{"n_layer": 8, "d_model": 512, "n_head": 8, "n_kv_head": 8, "head_dim": 64, "d_mlp": 1024, "vocab_size": 8192, "activation": "swiglu", "norm": "rmsnorm", "norm_place": "pre", "norm_eps": 1e-06, "positions": "rope", "rope_base": 10000.0, "rope_fraction": 1.0, "qk_norm": false, "attn_scale": 0.125, "bias": "none", "tie_embeddings": false, "parallel_block": true, "init": "uniform", "init_std_qkv": 0.0167, "init_std_o": 0.0, "init_std_up": 0.0167, "init_std_down": 0.0, "optimizer": "muon", "lr": 0.00159, "beta1": 0.93, "weight_decay": 0.078, "lr_head": 0.0059, "warmup_steps": 200, "schedule": "wsd", "decay_fraction": 0.703, "decay_shape": "linear", "final_lr_fraction": 0.1, "batch_tokens": 65536, "seq_len": 512, "doc_mask": false, "train_tokens": 418200000, "steps": 6382, "dataset": "wikipedia_en"}
MLP neurons of a small language model. Each row is named by its layer, matrix (gate and up: input weights; down: output weights) and neuron, and shows model dimensions 32-127. Each number is 128 + 32 x the weight over its row's rms, rounded and kept within 0 to 255. Numbers have three digits each. A neuron's up and down rows have the sign that makes its largest values positive.
Before each neuron's rows, "fires after" lists the tokens most often just before its 100 highest values on Wikipedia text that the model never trained on.

fires after: " the", " his", " her"
L2.gate30:117115136126080154157139132073104141169062111113135123085091173084129096090107098115115191181107128092131078137161077116156161081153116165142086128116185203141112090135111134105179126111169150158113152071171091154080116119135107083155167127178164190103109094087075110130102116093147177147
L2.up30:119096184153144063146158103176160091180138116104148095094127150137190153158110119122109120115151147119117104122134139146151163139147143106063113121108123142137101097160146139154174091133102167142140171168183142124114209145053135120102118147159081052169135092239111132125122115079110134114
L2.down30:117167148129181116081123133141153098106126125109139133114122132150134117182176100131153114132160138152136137113131123139054113164142122096196157134166103121153156112100170120149134144116149139126186124090179136144164107095138149137127166152105157106171156201090126139113127161102154127133

fires after: " was", " were", " is", " v", "g"
L2.gate357:082118113111131099095121139138149063151182119103120222068130135137078166122132136138130126114081176141100131171181147139171129119126133142103109140091146086136099119121154124070096123087166137124157132066123201157156096118147155104094104055168190171120158106109128141068116117148122085113
L2.up357:154099193083133107115117095109190127138144110100152121169110122095124058137142066149087155139152117127164112102130089217097087193104131042104082109090139101120148179107079184146157140177108119121077076143102104109119128215110117144115093117101148124146198080141085137087196156094129087194
L2.down357:128114162100151115107118106101162108081125091093117185117158140117091035104128069140106185146116092144146129137099087172106117183112155067106090131122133092083115186149089139122128109149099181106108095128136133123130131173134091095125096148151113103101224036146112165143184133097134089178

fires after: " the", " The"
L2.gate246:110053159113107091117153137134134123112082119143093091174146112119151112100128109169138140140125070117051140175126114155165145217149168126093179138128116177135071082162110154133137230148133143171115057083126151108138111171097130122171120141135164076133098103146036124099133091113156180099
L2.up246:092094114192106025130094118174119135103088127131141162158125103161163077127173144166124093137145132107135148100152133146105176138117175098081121114139140117136126174133165155100045125108150163145126079161133112140160081078137106104138195142160168112097185099097090186101173167141181147129
L2.down246:107171121136147079169077118100082148112148063119134185127135107112106115107175162111144159122114146137133154089141121097062152086091123125125111114120064082098148138118151165128080068088156152110066124213164115104119106021140077194117139113172165165132139147062146144128133150148120098112

fires after: " the", " |", " United", " The", "S"
L2.gate302:122099107084125170109114160129109136119154097098140126155160181129155121162114150174057069151127129113125138042122122199103149176145082114053149088094138155129128120140094132139093139147139118078120138109103128065106182152164121091156154136148151091146123108153163102104120178126174172128
L2.up302:195113108123107130137126142088149134159145110130186158107130165117145133128144167166150082136099116106078168082070178182070146139104145127108158129100125180135109122171112133089070101109112132119204055106085176143118081126146121097103165080104136133153133136090166093153104151080081134160
L2.down302:129131105084102142102088139092108121151129165162161150133178105164087189156087120099103140157061127071156145104083203144208137061089132164166210170105153134147104145160128155115130078090173158141125071127114118153156089148115121138074125177143112161080130116085163107161138155159070074143

fires after: " (", "–", "18", " 17", "-"
L2.gate849:118078131148134084090108168081108126117073095114109072123160186088144131063119156080121117108084156169095133135112100138101115156177163091062142063103151127117116118105136073099175146142165133102095146173123106106103117129094159141128129123171136153106162209146136174217150095141110162170
L2.up849:151126107103156146155146088161162162078083195130102142104161145137110099114127164109145155140122094117121062139100111176139117163038097146176124143097125137076072132132145076118079074086122158081120172092134113099131163083195142051106170147085144190113085073162110103114089108145119151172
L2.down849:103109131101123164121087149122122166065086161146155138151154101095102148102190087128137149171149112131136152149156161138104164120097105140159157114117105219165137103174181090135125072109143179074145156096136126136113123126164123093142126083104141144165139088133177111153146158139104100127

fires after: " the", " s", " The"
L2.gate323:183142114136163158152162169079159137138132137152168170110162152087081085113154145071130098117127141152147093116134181152141101114169151087153152148153155176116139135064105116118096125158120156182080182111161081120070142170122114157191110108140094107082188145152078172156041190100142144129
L2.up323:111138123111120114106147173124139155122070121132108107110101129160163129112102130180180171127137147135127127075150143168141157141144165151090112138183131095175106169131153124119091137101086094104094108172133121179129178192065112047092117142091135150170095063156078111104148122111080090103
L2.down323:139144103122120102062128066142134055196145123105144128083131156097128089128112199127121121124137080129187139181117117127159090137139126148129152125130190166161115116123104105133157158128115152156086182155084139120126055206166140099126143104122075119111176095100109152123094096135119166180

fires after: "\n", ";", "C", "G", " |"
L2.gate508:140159106089119187116095085076149132121042080123125126056123151084183117105101155086094105126164122061167216121085093112164109148144095228149150136107132098076116125143115134121160123109129128106117202160118072162113165130131115113139110131074140087129176119154123089131072104123178148159
L2.up508:114142092113150185112092131070111144167142108146160159094085189060209131106111144081071090133134085113137192142098090141109120132164089192123147160125109094064115219104133152161157103147105100158122172167135100090101119087173113114142099092138144053201197116156104125167101131066142145104
L2.down508:157142072135084107079133102138153105097166140147110145121101132109165124130125093078119117124124112123119139158119137128158091133126170121155072164143074127122107208145139123125107146137053076150125137159102043114147114112132181167141134135141141134097160103178077213130170173163090185112

fires after: " the", " The", "The"
L2.gate87:169117165132145154098174123111132132106141149111083175135099152106142147143094148110154129171101141112128108134143111124134162196104099201135165141195117161116068177116166127168130190169106075125156070121116172080128098148069088114091155154111133114122069074091095132163111153103142117182
L2.up87:115105082140139117089092140132108225133095115108171139147094142138154160121085074129137147111120106171108147070151083075149131102087150139106125118169179116114157093114167098147118173163091161121154110204140094073143135110038102165152147187130101079139170116146137145201141101121112070197
L2.down87:149129065108100076100103125119060167118116094103138180097131139116146118093131093118088136102116123140089139092077126131141115130127124121191116105167175121124160034135129173163147133150130141135183133171164141112092207100145099179135149110110106094131166161162146077156171102152144083179

fires after: ".", "\n", " well", " He"
L2.gate638:138139185111107057117121165124156087166142198139119137131065161106158122087152144143245166127149131072151093148105071143094128160128152127137161080090193096136133088168073161171106144151133138111114153180096138131114098141142137139121079147097136097106158120102107114124125108193112099133
L2.up638:148130159077154100167140129091142117220161136165110088158096127157176146146113146121147106084202112107144176174074087103131126155097148133164098098074129118123132118181069109148082088128117136097174168141130153198140138088119114141199117127056136116097137176093133092096198051115151113121
L2.down638:192099130102123137152132110105102170126112145116104138081119197146157192110079153148104115105196135151129153137136128109161113125122160107102142095107087094123137165081136138139142094148121195115123147138083075116090049094094119109163125131136153117096126063152109190052136105112068184087

fires after: ".", ",", " approximately", " about", " was", " were"
L2.gate926:154142142118124103109125095129088107124142097119114133170171109166131095168105127124153145121168100198124113130132153112101171154174148145090081127135138172110214117118135078106160190142148122095118121072151122074110090128068162147089089157130138153098059106137149143087096152045157105142
L2.up926:135104200125134138092185081107116129162202105136138144110147113136098154220122096142122159149102178159099169126116098112117107081151106099174112135117126139107173131101112134132095137120095155121072069114048083142159129066149109181117119107161143150125172141144123107142109178078145083136
L2.down926:200078109113150128141114097146135140135172151131045132121137105094128133151116130196142105136126158125086161105159119123108112086108046145135114126158119118117105108078176188146100167141097113088113092128136144177139162200117103147154175092169114066132134152089170129107127222168126059117

fires after: " the", " number", " B"
L2.gate458:101089141109157181144110081146112099099095152083124111112146111111131105164130176106092171136153105113117136152141089078075136125138136132064131113105157113162108108119138137063166125144107145180117116147114131115124181119109165087127127133159089071096143088126101112151081113129158131154
L2.up458:161135104091152155144121045115148136099140112169192157125139187180161140088162146098132073093125145095220167148118131141121180095127133094083118137112104098121118142087096114149119169139108108137090073134129126115162174131162148049087123069156170139137096136168147116168163114160133116134
L2.down458:075177132088124083180068158090116151159150150141094112089112166177086135161155156167133082141143108145108151117152105127147123058140134096130077073102166176125161080103116077095128134128127145111044131166144101168100098141112134164109111080189149149126083135137128134111097146171149158073

fires after: " the", " The", "The", " O"
L2.gate144:130092157100198154140080146137102090094031188089136143159159111117124049083165105095173158126186068104118104129166126151104144177067118093140173104125148145176077161145118106091159133143080085124170108122159092157136075149150148090067129090158125098061124083148134147169158168127136168137
L2.up144:123132086139129133095124153186123153142131091105147074074140190128123104130057152125120111130128148083135054146156137091084113070164190126164124141139130134168077110174138103155145167144075113164108141133171188106120140185154067133140120060097108187094091108120114139109166133109147121140
L2.down144:152159094155066107112197150175150140176172132184108094165112150157184105129088100162094076158062101144115147158128155174108127106148114122114112105126080158109151109109145116111119093153141152137122103039162126099106154106116110142168171165143133176128098178166159106088082081126108103085

fires after: " the", " The"
L2.gate404:193179143101111158092139116108157154099063153172126136131133159116131071107150101058106144112101120074140152146113122147172137145103128108147165119130114164176100100108138091161160150165178126088129131111192173112149156181182134075097152139135159075072097102147127093130162107120103123121
L2.up404:125116144093123056141114140133189138125125107147112129172111167132099154138074133186118131133116154117140103194086170143142198166222155089113154134124146187134125055141129129132133180125191125129127076093145097138202159151130121094119113141101173196147069063123113144082118171096115155071
L2.down404:096096146132113138159199102155089145143146082110145091136137125148101119106101110098157148146083147156133159143185174131101158139152097157135159164093084151130145088109162193055109161115083125113184070121141160164140132083168118077155152171164125163195051153117095167103133149112101129083

fires after: " his", "'s", " the", " her", " Her", " vict"
L2.gate523:118150107164189127094135116114081122131116193101050079150103156127119100113124141134125173153115146078125087145080120148063165146156149151127091131159169132125151124150096159075116112103153136139138117116121068088143085145112084113154162149120092070152133125122107112157132130131112158189
L2.up523:103159119119152174098087131159162061156151147088090198146096153131165120130143164172139064162137130081138114142092134132162138164137161127113093145133167123134134154078118084132135126133128141085179150130135175094046175169074038124154117125119137116086122085137106118186154149056144143072
L2.down523:127126111106140150105047158114163072161107130096108150115085131126169105147155136171142095117147161069193124164103132108184174137123126140165093199131143109133107101118137067181098110169107177139139143129164165121060148115111106131131131069165155120066129110131141155121176164083109163089

fires after: " the", " The", " (", " a"
L2.gate592:075105052173121148092094177188136135109131118149068174055104116162141181136101127093137143108122134167074133158081108140119120129197077125108133175090109112114131098112182150123113148146111075085122114145192106129073065080096151117136136133116190092165155127120090128167139149078145121104
L2.up592:137119104104098136159119099160076107186106135154178203162084138136154122097153107082137140108148083099163125156139119183158194123096130116100136137124166201091151121094194120187103098105175155138128183123125134171141096099104093104071115192094091076078144051107157143086154158172166095130
L2.down592:146097168137108130174170094131072133169062117106185141135125073133128127131153097121131152117157148114163121148129148171138191128100174110154148082173167168126169114097186078139159102163160169167137152116125177122117074129062136111179112190186059082104135071154145146102199141155132097139

fires after: " the", "The", " The"
L2.gate672:125119148069162123151151128112137064141115128159182141117133089120100122096168165100104122118143083148187088192181139159148180172121144106122123159140144159120163116186174145131242133177100145119115086100185182131100097113137145134160200114106072083174150135150084150123103136080165156140
L2.up672:129094139102165128083178144170169111138171121166190179153141131125101161120105128137151042107163104190113113139130139161147123120127165154122132159089082156146164105160178122117178172138115139168154064154166111136112127110165137128151165090108139130134133132174041165073118172084106106177
L2.down672:161077183083161063140123137094157148163122177133130140191147132161065133128081146160108044149105117164139072153131165093104092157127157100108105164163157115136180102157137138075128116104111119146105138070166076110138145106105207138119069107163149148117122099101078099120114136084165085068

fires after: " his", "'s", " her", " its", " their"
L2.gate778:127138136115167153095169173106142148128116130135145119091085099105178157141199120105169176069075127096180133109138132146152088138157107135157133087119116118110106150160134139188126134149190145096111125086111162140181141149127125126101201087196082142159150126144095135140082121111126130123
L2.up778:138109104105096092148174168139134120091153201116115089124103108080125087139125089081119074126133107116099107191154127141086118080106116092087093122122142189149155115117133199120108127146077128142113154102121124123122161175087107125093153093108139085106053046094099125091137116090126157151
L2.down778:118209151153148145119153147070125081068123117125161126098086133074142103145204168141139117083108166145223175110120081114163129126144116150122159184109158083118197144137127151159119109133153186143127165108148128090127102103158125165107147152163110165093142140153144174119089111078055094128

fires after: "\n", " the"
L2.gate110:128119125091059132146160121129107100090090164063108130125102109065137124049118139117135112121093152113138121102095200095180182121094167098116164118067139134124119105179190122088086111179130126117140127150145165158200146145091138078117179131115103106104083108152146058108116119145151163155
L2.up110:145096131113128135130113115130126120160184077113106129114126172131135131110128149100127122111157135103183100144110162121079136146134173118215161092092128146140073108142115113119062044105098077114090122146150136149194052171169093194115144134063145061085117126123064164116110113169140105079
L2.down110:138096113134085101144153108122112120133105075155114128094156117134133134075108123140131094186131160115099143082126168133138106098110141151079152155114110143160178163136131139137111122095129165102099148181126119144105105123100024135112119178141136078095089094074081101102116185114085099158

fires after: "–", " in", "-", " War", " In"
L2.gate525:156134124092136200139131103231118117111162214133067092114191139162118123118101201145133165124188064109113154161181149154133120156173119143072155140087182065138111116143106115077134123118133168078095110119108103133167118142166180074094144171096145154110170077167137052121127116127154055127
L2.up525:133160164180167132129152105060153138173130142156143096111139185123137157093145129127156137176074155165137103220116123206138051145063183133126127124110120197145104158106120118147121068134061110120142137151107206061063161193185076113123098139102102119106160141083138174157195048157164151164
L2.down525:110179129191110109089071133068140154153107153132121147143189176148169139115131134122100132143120187139131159177128144186095128111075190137172153113134073144111118177125125122089097121183116109095156131168121163116040087162218107121140117099106126180139175085124131138145190112164170083161